{
  "n_layer": 10,
  "d_model": 384,
  "n_head": 3,
  "n_kv_head": 3,
  "head_dim": 128,
  "d_mlp": 1024,
  "vocab_size": 2048,
  "activation": "geglu",
  "norm": "layernorm",
  "norm_place": "pre",
  "norm_eps": 1e-05,
  "positions": "alibi",
  "qk_norm": false,
  "attn_scale": 0.0884,
  "bias": "all",
  "tie_embeddings": true,
  "parallel_block": false,
  "init": "trunc",
  "init_std_qkv": 0.0235,
  "init_std_o": 0.00525,
  "init_std_up": 0.0235,
  "init_std_down": 0.00321,
  "optimizer": "adam_atan2",
  "lr": 0.00087,
  "lr_mult_qkv": 0.4,
  "beta1": 0.9,
  "beta2": 0.99,
  "lr_head": 0.00955,
  "grad_clip": 1.0,
  "warmup_steps": 568,
  "schedule": "wsd",
  "decay_fraction": 0.592,
  "decay_shape": "linear",
  "final_lr_fraction": 0.0,
  "batch_tokens": 65536,
  "seq_len": 256,
  "doc_mask": false,
  "train_tokens": 320000000,
  "steps": 4883,
  "dataset": "wikipedia_en"
}
MLP neurons of a small language model. Each row is named by its layer, matrix (gate and up: input weights) and neuron, and shows model dimensions 0-63. Each number is 200 + 40 x the weight over its row's rms, rounded and kept within 0 to 999. A neuron's up and down rows have the sign that makes its largest values positive.
A block is one neuron, or neurons of one layer that tend to fire together. After each block is what it responds to, as a language model described it from the Wikipedia text at the highest values.

L3.gate48,177,151,175,183,151,178,216,177,170,172,239,290,155,302,216,164,206,228,101,138,234,189,209,179,230,232,174,193,249,217,221,89,211,196,201,281,196,174,166,192,184,243,204,172,186,174,227,157,202,242,282,227,200,263,245,250,217,219,192,168,205,248,246,262
L3.up48,200,230,230,257,220,212,198,125,248,197,138,221,191,199,168,177,232,226,192,243,209,174,166,219,175,209,164,169,161,175,180,174,271,226,175,212,170,198,186,261,246,115,224,188,211,184,206,197,196,200,196,215,219,184,185,198,190,198,159,224,152,208,203,168
L3.gate187,230,298,198,145,186,204,165,212,163,181,129,248,145,127,209,181,255,192,214,170,222,200,192,172,252,197,154,208,207,222,199,198,185,180,194,229,225,241,164,140,119,254,168,248,227,110,267,233,282,119,222,267,161,262,186,178,162,176,193,156,193,167,184,171
L3.up187,141,246,239,166,166,134,174,238,200,198,261,179,147,195,181,177,194,258,213,183,122,204,192,161,206,199,181,188,154,198,193,252,177,232,265,148,140,192,182,201,225,179,243,87,195,176,133,193,158,196,155,223,190,208,177,168,163,267,220,260,196,243,146,149
L3.gate762,247,223,202,167,218,195,168,163,169,180,202,183,160,235,160,170,268,214,240,199,253,228,184,207,285,276,163,179,145,245,140,117,205,217,242,181,229,273,223,215,229,191,226,221,128,157,220,196,189,268,204,240,88,170,200,180,179,192,204,191,190,150,179,209
L3.up762,230,264,238,177,197,166,214,166,133,284,253,189,157,192,133,111,232,290,156,236,163,195,234,181,187,265,162,237,271,168,212,219,260,131,173,175,194,237,181,123,213,213,214,211,208,163,255,189,178,187,239,164,221,178,179,237,158,198,234,110,151,233,206,149
L3.gate987,244,189,233,183,217,188,235,133,147,213,251,215,182,252,196,246,162,169,151,178,219,229,212,297,258,190,190,181,239,212,209,210,133,192,242,208,204,173,121,156,154,154,142,169,164,166,190,180,169,166,228,273,229,235,171,293,196,253,166,245,150,72,185,230
L3.up987,163,175,142,183,184,160,174,255,211,246,213,225,185,167,222,218,162,175,213,199,213,153,209,189,184,167,214,204,168,194,89,128,173,218,145,209,172,184,162,177,216,229,199,171,213,214,224,294,198,237,237,188,202,207,197,198,162,201,188,217,264,173,169,194
Description: Function-word pieces and breaks. Short pieces like or, and, in, for that are standalone words or word parts (original, Band, infantry, forward); also blank lines before headings.

L6.gate566,157,185,234,206,208,275,215,200,205,261,253,176,262,159,153,200,197,220,141,185,151,185,146,161,146,230,209,177,249,144,234,217,153,212,141,296,238,238,172,196,221,137,238,146,216,236,216,211,233,221,153,137,213,239,292,248,254,207,181,231,153,230,187,212
L6.up566,197,172,238,135,192,222,166,169,183,181,184,178,195,137,220,199,208,149,203,192,165,213,164,193,202,273,232,228,199,162,176,183,267,216,248,191,196,273,253,212,230,141,207,171,193,262,281,234,210,246,185,187,162,238,192,243,193,240,156,257,207,212,217,215
Description: Possessives and word fragments. Possessive pronouns before a noun (his, her, their, own), plus opening or middle pieces of longer words such as Her-aklion, football-er, pri-son-ers.

L7.gate63,235,214,216,240,284,215,147,161,196,167,198,244,248,236,108,196,204,225,189,183,118,191,201,254,179,169,216,142,179,215,242,199,245,232,167,270,227,157,166,92,237,239,155,218,197,212,145,190,204,206,238,273,164,157,222,202,192,251,223,215,303,236,183,237
L7.up63,210,182,168,197,217,174,150,187,214,211,191,236,203,240,228,199,213,130,126,187,251,269,195,199,178,209,188,159,190,275,107,177,185,214,166,182,230,210,169,237,175,223,195,192,160,213,202,184,174,230,131,199,281,192,291,122,158,183,228,175,231,282,183,258
L7.gate108,158,225,181,171,200,212,241,132,150,180,260,140,163,209,143,179,166,216,201,184,209,225,214,267,203,228,224,273,194,156,216,217,236,215,237,265,164,160,185,200,171,236,159,127,189,221,241,206,198,187,164,138,196,223,210,201,111,280,152,194,176,147,174,247
L7.up108,221,212,197,116,192,157,233,228,210,236,228,246,169,247,203,220,162,206,179,214,136,243,232,165,214,177,180,201,207,189,184,267,254,128,97,223,174,197,172,174,214,215,164,157,222,131,228,210,228,219,142,187,176,120,191,202,167,191,210,197,234,252,165,206
L7.gate651,232,146,222,262,218,197,191,275,222,167,215,162,254,226,163,186,174,168,186,112,178,223,154,197,179,243,237,269,249,174,247,187,195,244,154,176,236,122,181,198,164,173,114,198,218,158,164,205,191,223,151,270,251,242,187,264,233,194,177,197,127,180,223,196
L7.up651,213,152,169,260,180,227,237,152,208,219,242,196,184,240,239,175,214,230,197,235,273,225,120,193,195,187,194,207,253,119,216,209,215,184,155,138,178,226,217,254,221,220,186,200,266,150,162,236,156,253,163,202,238,232,183,232,227,209,182,284,191,201,210,188
L7.gate844,226,236,253,307,129,172,280,259,276,157,220,152,143,220,176,192,202,133,246,189,262,212,131,142,167,194,190,172,270,231,227,174,219,240,206,235,188,231,128,206,232,261,187,187,175,98,223,218,200,239,155,192,218,202,151,200,236,134,179,223,263,201,223,138
L7.up844,147,203,145,213,215,215,195,221,278,111,191,202,214,291,157,167,178,180,133,190,195,163,208,217,236,246,226,205,253,235,284,240,263,174,181,197,164,96,236,182,154,223,195,216,185,203,267,245,240,147,200,173,264,180,209,167,218,246,252,157,201,229,193,264
Description: Numeric separators, name fragments. Separators inside numbers in tables and lists, like the colon in 4:43 track times, primes in coordinates, signs such as −7.1; also opening fragments of split words (F-uller, pre-vailed).

L7.gate260,192,198,217,208,171,188,114,222,123,202,191,149,249,252,184,215,215,166,186,170,163,135,142,119,208,138,200,164,190,187,221,148,207,230,164,213,284,220,206,209,174,213,194,258,182,176,173,165,186,217,171,255,243,141,231,220,152,195,162,206,209,191,178,217
L7.up260,293,209,180,211,173,214,231,215,219,145,170,136,250,224,233,185,221,142,232,216,208,223,121,166,220,155,172,210,214,173,226,193,174,192,164,147,262,154,207,142,212,226,164,222,217,210,194,201,195,193,185,149,267,204,232,291,174,216,238,202,226,252,177,160
L7.gate475,254,248,142,199,215,102,160,208,158,223,269,188,154,221,103,198,149,214,214,241,212,200,160,242,230,146,281,203,215,177,212,261,197,197,191,200,218,221,185,223,243,193,176,221,270,191,200,305,206,154,200,119,177,202,253,184,224,266,296,212,209,172,155,131
L7.up475,203,264,256,281,193,161,259,271,197,206,280,216,170,171,178,174,219,149,196,191,257,174,228,204,181,205,248,246,126,237,282,268,289,222,267,258,236,139,181,149,219,209,202,164,236,135,167,195,213,168,191,204,215,127,169,231,197,232,108,165,202,242,187,221
L7.gate668,258,203,255,130,167,207,164,320,198,223,142,179,184,172,161,220,215,178,224,189,212,157,253,199,202,157,191,244,275,177,279,244,223,163,151,175,211,233,155,139,224,200,252,217,193,192,243,159,275,163,216,218,229,151,216,212,186,273,204,215,158,203,190,208
L7.up668,233,214,215,262,209,188,193,203,253,130,268,229,165,237,194,184,181,200,164,245,223,152,213,224,196,126,191,164,183,160,212,204,248,197,86,166,217,203,118,140,226,224,201,197,166,187,204,232,218,208,222,154,179,198,86,227,190,268,222,248,284,219,236,144
L7.gate811,258,175,186,227,273,190,207,205,290,222,142,232,199,167,204,201,238,204,166,173,186,110,190,190,190,220,186,125,210,210,226,147,273,233,165,156,228,264,213,220,133,149,198,205,177,198,186,160,164,223,198,209,116,180,63,271,182,214,176,198,213,212,235,168
L7.up811,147,145,274,256,238,192,185,213,275,231,167,163,114,245,215,213,181,144,125,184,204,213,215,185,163,191,210,224,219,234,266,196,125,232,227,190,110,127,223,200,159,236,239,144,224,206,235,247,244,257,278,198,169,154,190,168,165,196,153,163,192,170,185,222
Description: Quantifying determiners. Quantifiers and determiners right before a noun, such as following, no, some, first, other, various, or a number word, including split pieces (se-ven, an-y).

L6.gate945,229,184,226,190,132,174,236,225,231,221,201,148,202,283,161,195,251,270,211,138,233,290,220,175,199,182,208,159,141,159,255,244,167,240,237,170,211,170,71,234,189,184,216,172,234,188,172,145,200,220,192,223,268,246,223,212,184,203,240,212,232,154,152,225
L6.up945,208,176,253,246,211,242,183,252,126,204,194,230,197,186,171,210,108,146,187,273,159,240,176,236,209,210,193,263,160,205,154,247,262,152,199,173,157,154,159,272,159,221,215,242,169,190,240,183,227,278,222,166,146,229,156,227,238,193,235,211,193,164,217,258
Description: Coordinate and table punctuation. Mainly the minute mark ′ in latitude/longitude coordinates (33°38′46″N), plus table pipes, time colons (2:37), year-range dashes (1898–1992) and odd word-internal pieces (pro-te-cts, in-d-ustry).

L3.gate291,182,284,259,245,203,154,192,186,178,256,249,242,214,219,175,182,196,220,200,219,103,177,243,177,258,134,242,219,199,182,205,190,212,214,222,174,239,136,221,164,130,149,239,204,250,160,205,171,97,179,193,129,194,198,151,218,223,263,199,246,159,176,117,215
L3.up291,176,242,211,261,186,213,196,139,185,194,283,211,141,218,205,216,249,304,188,127,217,195,201,210,176,149,205,188,232,275,277,161,103,187,204,133,170,175,205,193,174,202,172,105,233,189,210,221,206,167,213,223,191,194,218,145,197,193,210,222,153,168,135,128
L3.gate557,195,191,221,133,207,183,214,196,202,194,196,195,161,162,150,165,255,167,257,95,209,249,298,261,178,178,197,209,249,238,129,221,202,212,181,257,223,156,217,175,178,113,233,244,194,155,211,140,121,199,246,280,203,290,288,237,251,175,213,255,119,180,249,171
L3.up557,159,211,245,223,198,187,186,173,241,190,163,268,136,219,247,231,128,138,187,155,177,241,217,141,255,292,201,215,177,136,201,218,195,240,178,252,231,234,198,160,212,217,206,140,179,190,266,138,188,284,173,188,231,224,208,232,271,172,192,229,183,119,221,211
L3.gate673,227,217,204,225,168,215,215,169,237,109,254,130,232,169,251,196,153,197,253,201,187,203,189,208,199,160,207,179,293,180,201,227,184,245,246,207,134,258,235,229,184,243,207,233,215,149,215,264,243,258,215,225,194,223,216,154,155,230,205,255,158,177,258,163
L3.up673,158,258,153,229,147,259,186,169,138,219,170,291,134,210,202,180,281,143,208,173,142,318,234,203,199,193,225,196,274,230,288,214,162,237,249,197,152,169,261,170,221,179,229,155,234,150,136,197,181,133,171,184,245,176,239,168,241,153,168,185,152,230,200,194
L3.gate980,186,126,204,183,141,151,272,198,166,164,191,184,175,211,231,240,266,129,215,203,209,170,178,164,193,253,190,170,144,190,117,248,261,176,240,164,211,246,242,180,158,212,223,174,144,189,209,207,220,207,247,186,125,253,263,182,162,139,167,197,194,243,142,169
L3.up980,160,210,130,170,172,210,158,228,236,153,99,219,180,209,185,215,188,222,151,187,232,198,226,81,213,172,243,138,155,214,205,158,232,97,247,296,272,157,239,220,160,242,186,155,245,223,246,224,170,109,239,285,162,167,254,190,257,170,181,152,250,107,262,144
Description: Word-completing suffix pieces. Final subword pieces that finish a split word, like the e of college, d of Field, or in professor; also closing quotes after quoted speech.

L7.gate8,175,214,225,170,254,151,199,177,221,194,211,268,217,271,131,198,195,168,187,182,182,218,132,264,296,200,239,237,196,217,263,236,140,165,259,212,158,122,108,221,153,221,189,203,206,203,196,176,225,208,158,216,215,219,239,256,137,197,159,221,171,266,200,183
L7.up8,210,138,231,280,143,237,165,189,172,164,196,204,193,164,228,199,199,145,141,190,305,252,169,157,253,264,289,285,225,150,195,196,206,106,196,110,191,108,172,80,186,177,281,267,222,132,193,225,211,124,182,123,140,232,231,149,176,244,234,210,239,259,156,172
L7.gate32,189,231,229,151,219,202,192,209,189,215,186,193,205,240,128,279,203,252,166,219,242,181,199,207,260,210,210,243,219,121,236,186,160,172,176,247,210,270,202,148,204,157,163,130,185,174,268,189,264,171,150,176,214,115,201,252,159,238,209,317,191,240,224,175
L7.up32,156,182,240,162,203,265,225,191,231,217,209,185,251,183,168,240,190,246,199,238,85,249,215,218,202,102,87,307,145,224,174,180,180,193,201,220,106,211,174,225,272,171,194,229,236,273,205,197,255,119,179,303,172,184,183,250,190,172,236,242,264,228,190,214
L7.gate512,207,261,253,200,121,262,131,171,168,208,214,247,233,186,223,150,178,163,249,160,261,190,275,186,246,187,182,196,155,174,232,230,242,220,159,213,169,230,165,164,199,139,215,223,141,210,247,290,233,254,147,214,210,254,208,187,178,166,193,200,179,161,228,222
L7.up512,187,228,143,214,247,194,169,198,198,214,117,191,227,178,228,200,191,227,156,183,197,209,182,189,162,162,210,113,171,210,211,214,197,230,288,205,245,182,232,226,194,187,209,245,200,262,221,215,260,145,187,298,192,196,265,271,264,153,212,247,214,198,247,177
L7.gate666,220,206,268,137,171,211,126,210,229,167,225,157,187,152,177,190,203,171,171,261,204,226,258,163,155,154,162,187,208,209,197,159,183,249,260,234,149,264,194,165,177,167,225,240,220,189,238,197,247,217,208,202,188,109,206,202,136,221,168,202,181,190,206,239
L7.up666,172,196,185,132,236,238,191,191,184,220,212,204,225,149,167,238,227,238,157,144,199,199,109,202,230,212,155,227,178,199,158,192,206,219,223,166,193,202,226,143,202,160,178,187,223,208,225,242,185,226,211,249,270,174,272,192,285,259,141,275,172,93,239,178
Description: Word-start subword fragments. Opening or early pieces of words split into several tokens, mostly ex- (extremely, explanation), im (Timișoara, simply), and dis (discernible); the rest are mostly name fragments.

L7.gate127,204,236,213,161,144,179,180,192,247,136,195,220,187,197,134,231,170,193,176,180,126,239,193,263,201,177,95,157,213,239,193,228,227,186,186,199,193,166,125,230,228,208,234,143,172,196,170,206,240,197,203,221,233,218,169,223,148,173,178,266,234,194,191,166
L7.up127,185,164,204,154,180,142,184,117,184,165,214,176,172,220,134,238,194,245,167,181,174,242,217,188,229,185,191,160,186,201,170,202,174,233,135,246,238,182,166,197,225,138,167,168,202,159,181,251,218,179,165,217,190,205,179,237,208,242,115,191,182,152,284,153
L7.gate135,216,203,211,217,229,231,154,219,198,148,230,185,217,228,222,254,147,203,159,204,203,173,188,131,298,192,167,192,203,139,172,175,237,164,126,100,167,69,183,264,221,216,180,275,181,200,161,272,198,217,210,198,238,172,186,195,227,183,218,190,160,211,201,190
L7.up135,177,209,229,220,139,186,239,261,196,224,222,266,245,217,181,186,159,186,239,214,148,140,240,207,205,230,219,200,196,205,232,222,212,157,233,237,236,189,191,233,166,248,234,192,240,223,207,211,235,236,217,250,163,149,204,193,231,259,218,165,220,213,127,143
L7.gate561,135,256,213,183,218,188,212,214,245,150,165,209,144,173,209,244,210,192,184,143,168,259,231,182,182,137,210,169,197,271,172,226,162,181,203,255,279,206,189,160,161,152,224,105,172,239,258,242,222,273,218,160,211,227,248,168,224,146,201,150,214,148,218,102
L7.up561,194,129,262,184,229,298,176,206,216,259,221,185,287,185,252,248,107,227,180,187,193,196,210,261,220,166,137,193,189,198,234,211,241,179,209,200,186,127,180,184,275,226,214,215,230,197,232,200,150,254,184,185,213,165,247,209,202,275,107,228,249,142,248,201
L7.gate726,230,286,263,277,211,223,151,221,290,171,186,158,127,252,258,229,175,182,223,211,240,203,152,241,246,244,119,234,162,248,217,230,191,187,152,256,195,166,174,168,181,154,214,125,197,96,279,257,177,223,188,134,236,203,162,172,146,236,226,219,173,228,232,211
L7.up726,230,102,179,188,220,215,296,232,160,257,162,159,215,161,184,224,240,165,226,239,137,248,256,171,170,177,249,146,230,242,171,140,217,214,224,204,253,149,208,237,194,188,155,328,214,308,162,150,163,228,249,223,253,187,148,187,185,275,252,230,255,128,244,202
Description: Infobox section breaks and word starts. Line breaks that end an infobox field list before a new section such as Population, the D of Summer (DST), and word-initial pieces like co, at, Ro.

L6.gate734,185,165,175,198,209,194,200,241,202,166,179,235,174,229,197,203,181,198,246,241,171,149,218,159,91,222,240,160,100,187,248,256,283,187,254,169,145,193,202,237,240,176,210,202,207,128,208,249,199,147,181,225,249,309,258,143,144,260,210,189,227,151,142,212
L6.up734,258,230,229,177,194,195,217,232,209,222,177,178,235,242,204,164,227,181,301,163,201,196,212,208,196,144,208,199,235,203,265,300,171,185,225,225,211,193,263,216,236,236,232,215,218,176,221,161,261,169,199,192,196,253,162,218,253,221,244,231,221,177,227,240
Description: Paragraph breaks and mid-word pieces. Mostly the line break right after a period ending a paragraph, before a blank line or heading; also mid-word pieces like re-g-arding, dis-or-ganized.

L7.gate145,223,176,164,254,222,198,173,213,168,208,187,195,215,170,253,160,191,147,237,235,194,130,203,220,241,236,236,253,206,169,204,180,203,197,197,149,180,201,150,221,202,170,131,144,170,177,212,165,208,180,202,154,152,164,176,240,199,156,221,244,190,229,164,247
L7.up145,208,223,155,239,169,235,166,190,156,204,166,224,215,216,161,289,195,147,198,232,207,256,182,142,197,181,255,192,139,139,278,258,168,246,241,187,200,260,239,259,194,168,221,199,306,175,241,210,126,233,180,257,184,236,184,196,220,200,170,274,212,138,193,198
L7.gate226,221,261,211,186,202,178,134,210,226,188,167,212,221,177,233,210,141,190,168,198,192,150,231,218,213,211,195,177,93,258,177,239,233,238,186,228,233,198,168,254,162,130,179,175,197,268,179,141,193,170,189,194,156,215,178,207,192,205,238,171,283,187,156,252
L7.up226,246,182,185,205,185,108,204,274,189,172,174,188,197,254,220,326,266,251,262,192,231,163,193,205,166,164,284,188,223,167,200,232,236,163,224,290,290,183,199,196,226,206,191,175,302,234,150,249,202,215,221,213,217,230,202,199,261,167,202,90,219,230,159,170
L7.gate250,265,180,207,266,191,251,229,181,198,236,258,264,219,215,152,138,205,228,200,173,205,96,227,276,215,149,251,219,161,155,273,220,168,166,180,203,210,190,242,227,264,210,244,196,178,185,190,129,195,198,173,235,212,251,171,189,121,230,206,187,233,215,108,155
L7.up250,152,240,253,139,219,159,250,255,230,205,105,265,225,167,212,181,189,146,226,242,200,280,245,121,237,209,247,176,248,141,225,191,147,145,173,255,239,215,195,239,204,147,169,176,237,227,152,165,160,163,167,247,224,188,191,201,252,206,136,202,166,202,184,159
L7.gate732,243,198,165,128,311,184,193,200,220,179,219,191,168,176,248,110,211,138,154,171,276,179,177,226,172,204,275,175,159,180,252,198,155,130,156,193,157,278,217,242,162,239,165,224,235,275,185,260,264,152,196,249,231,252,193,244,225,239,163,175,179,205,189,224
L7.up732,206,211,148,218,188,145,212,140,160,255,195,167,230,246,255,253,190,132,204,230,231,175,189,177,187,161,219,163,205,177,228,223,240,169,220,271,217,211,217,262,213,239,184,176,141,227,209,228,243,163,158,224,176,187,202,160,129,256,201,186,217,212,177,244
Description: Block-start boundary tokens. Line breaks and opening quote marks that begin a new block: after headings like ==Cast==, after "as follows:"/"include:" before lists, or quotes after "saying".

L3.gate143,149,184,195,198,215,180,143,199,257,225,161,213,217,217,181,151,260,165,235,143,179,218,168,277,264,132,155,221,172,202,171,237,176,213,131,229,160,169,173,218,174,218,231,194,213,169,186,181,153,245,226,341,165,174,80,221,154,224,223,208,272,167,255,285
L3.up143,182,218,149,147,180,159,167,249,200,255,233,162,259,197,230,217,209,206,240,172,157,163,281,182,269,173,192,210,203,191,187,251,212,220,104,160,121,216,219,194,196,155,222,259,214,234,215,280,188,165,212,233,170,178,183,217,169,178,219,226,190,213,183,205
L3.gate733,167,169,178,182,183,106,114,151,214,145,189,227,179,146,140,226,189,161,162,232,213,273,212,192,259,158,228,198,161,155,193,264,156,242,91,248,207,224,204,217,165,184,198,251,228,145,154,232,183,249,275,248,152,160,163,231,178,215,152,265,196,175,81,166
L3.up733,194,183,188,118,206,188,191,239,212,146,118,230,244,178,190,162,228,173,202,167,184,260,235,203,179,160,212,258,236,196,194,229,218,256,200,194,181,134,137,223,184,128,117,218,203,193,244,189,204,249,149,277,245,165,181,168,205,275,307,269,114,222,138,201
L3.gate993,226,160,179,200,233,182,199,269,322,231,180,153,192,176,224,165,235,220,230,153,252,272,197,241,166,130,221,130,278,206,153,256,195,167,205,232,222,227,149,245,287,254,208,235,218,181,133,157,162,259,158,281,234,253,195,183,203,222,173,223,209,125,182,166
L3.up993,160,176,166,185,206,252,186,195,212,213,223,224,241,163,127,166,163,252,187,130,191,178,212,188,157,210,176,182,145,279,148,174,208,237,252,152,189,166,169,147,198,174,237,104,199,229,203,217,168,222,226,225,146,231,156,219,112,213,231,232,169,161,192,231
L3.gate1001,229,134,173,235,239,165,188,185,279,190,230,219,163,148,192,244,181,163,180,194,195,317,205,229,228,234,222,199,186,202,159,235,194,191,206,248,167,177,142,196,234,221,238,207,183,184,200,142,158,249,146,137,178,167,256,238,139,163,219,238,224,193,224,149
L3.up1001,268,225,150,134,154,162,215,116,185,215,173,152,225,204,145,260,174,207,109,195,184,121,172,249,165,181,207,164,161,213,197,231,178,212,205,221,220,239,216,217,197,218,222,187,206,171,156,213,221,214,218,256,237,213,147,207,162,248,161,210,207,182,76,148
Description: Coordinate degree signs. Degree signs in decimal map coordinates right before E/W/N (10.71444°E, 3.1°W), plus mid-word "ch" pieces as in Architectural, techniques, 7-inch.

L3.gate120,224,290,233,168,209,214,170,252,174,224,147,239,230,235,174,203,193,221,221,229,266,275,204,235,202,241,227,238,220,177,190,191,173,235,308,266,120,194,190,174,222,82,223,203,157,160,198,179,166,238,220,179,211,183,300,235,170,162,175,219,215,205,194,198
L3.up120,186,198,249,197,287,222,236,232,265,142,192,227,183,259,122,200,305,208,271,216,153,176,184,189,183,193,233,182,242,144,216,169,191,259,201,246,213,268,177,162,193,227,126,161,218,259,212,196,250,269,135,197,233,214,135,190,224,183,247,193,218,189,179,225
L3.gate283,224,231,200,175,257,246,149,230,154,128,173,184,184,230,195,141,235,150,295,266,185,231,188,113,152,189,268,210,261,208,192,237,226,216,211,271,182,237,181,211,264,221,148,226,257,130,220,257,281,203,157,235,221,239,208,286,216,196,179,250,216,252,229,207
L3.up283,158,201,167,169,143,182,257,224,88,178,224,218,169,171,121,195,231,311,178,202,155,259,198,220,212,164,232,172,157,165,274,179,151,194,180,159,230,207,162,254,127,244,185,194,276,262,185,172,177,262,248,201,221,177,167,203,170,234,206,153,156,174,144,212
L3.gate323,258,235,188,201,266,178,87,227,191,146,152,207,202,158,142,235,264,206,231,211,122,304,97,225,188,189,225,144,253,195,181,263,186,238,169,266,263,244,119,168,187,129,201,169,224,205,263,244,185,236,219,165,220,183,188,157,193,229,130,237,148,178,246,293
L3.up323,102,263,229,235,180,235,132,236,215,260,203,226,222,236,235,196,171,255,269,136,153,228,252,235,121,228,251,249,215,111,226,186,239,219,152,241,178,176,184,235,209,194,110,197,183,178,209,198,173,190,218,132,198,228,273,241,275,194,239,162,192,248,250,198
L3.gate431,187,235,301,155,192,259,153,194,170,174,186,231,159,197,146,161,167,211,188,166,169,223,136,192,201,230,273,248,155,250,189,169,169,258,218,184,172,201,121,234,217,212,164,213,229,145,205,239,220,224,215,230,210,179,77,211,178,142,120,250,270,234,160,160
L3.up431,198,216,216,169,195,179,204,245,245,123,190,126,194,216,162,156,179,153,237,248,203,270,175,179,224,174,168,91,198,195,209,139,176,196,111,197,205,179,198,208,224,236,164,165,182,175,253,204,207,216,177,239,233,181,120,262,187,279,228,242,210,162,220,238
Description: Possessive pronouns after prepositions. Possessive pronouns, mostly his, her and their, after a preposition or verb in biographical prose, e.g. in his basement, won his fourth; rarer word-piece fragments such as Gal-ve-ston, organ-ist.

L3.gate21,109,216,207,206,269,200,201,189,188,191,122,219,177,167,153,199,230,255,173,171,186,153,140,226,247,139,279,215,247,287,265,252,220,185,204,221,195,187,111,147,266,228,178,151,226,147,227,212,175,219,159,177,154,206,168,204,187,234,164,232,221,244,214,228
L3.up21,194,251,296,193,183,238,267,206,161,171,91,167,227,134,188,246,159,216,165,235,225,173,159,272,211,228,230,139,154,238,100,270,112,177,248,184,275,176,132,169,217,169,206,217,241,171,159,217,187,173,223,206,155,218,238,152,193,280,199,187,186,270,189,207
L3.gate135,227,208,189,220,180,218,201,233,173,175,203,140,184,187,175,194,201,134,231,239,216,267,154,220,182,188,234,260,290,212,307,183,181,251,167,207,178,180,133,144,255,129,181,235,210,167,237,171,295,176,261,223,202,158,179,202,218,203,176,260,187,170,249,239
L3.up135,155,222,167,177,155,202,171,210,149,156,177,151,244,213,115,200,217,187,162,237,155,183,192,227,209,188,253,214,280,263,197,154,163,234,171,258,240,190,191,84,172,128,209,161,240,171,176,184,167,199,213,189,138,279,136,198,294,118,253,160,214,176,169,180
L3.gate209,136,192,206,185,188,204,222,243,204,201,246,201,176,222,84,162,206,174,162,179,279,188,202,197,234,129,125,192,258,211,193,220,122,138,243,213,197,149,192,161,228,194,208,226,255,192,254,264,190,200,257,197,241,242,200,161,183,226,209,247,193,166,253,236
L3.up209,243,154,218,203,276,180,204,226,225,107,199,193,174,74,203,184,172,226,139,183,211,273,210,220,254,236,191,225,280,171,127,166,67,238,191,165,97,224,192,127,231,126,215,219,221,161,241,231,146,233,196,211,121,149,172,213,188,167,248,180,189,223,175,240
L3.gate945,194,140,231,196,177,236,143,164,230,164,155,169,168,222,129,287,212,284,228,198,231,242,172,224,208,163,177,242,224,140,259,194,211,78,209,173,205,157,151,162,235,243,153,201,249,180,133,236,191,211,189,150,187,230,182,235,180,250,203,252,184,218,244,218
L3.up945,224,270,227,218,205,207,214,245,256,226,162,135,175,165,260,237,252,137,111,210,218,182,242,185,173,204,195,162,244,185,206,231,167,209,199,135,236,216,178,167,194,158,237,220,229,159,236,277,175,223,125,167,188,194,205,154,291,233,201,212,226,270,214,190
Description: Quantity words and completions. Final pieces of spelled-out numbers (e'ight', thirte'en', ele'ven') and other quantity words such as two, several, many, number of, plus digits within numbers.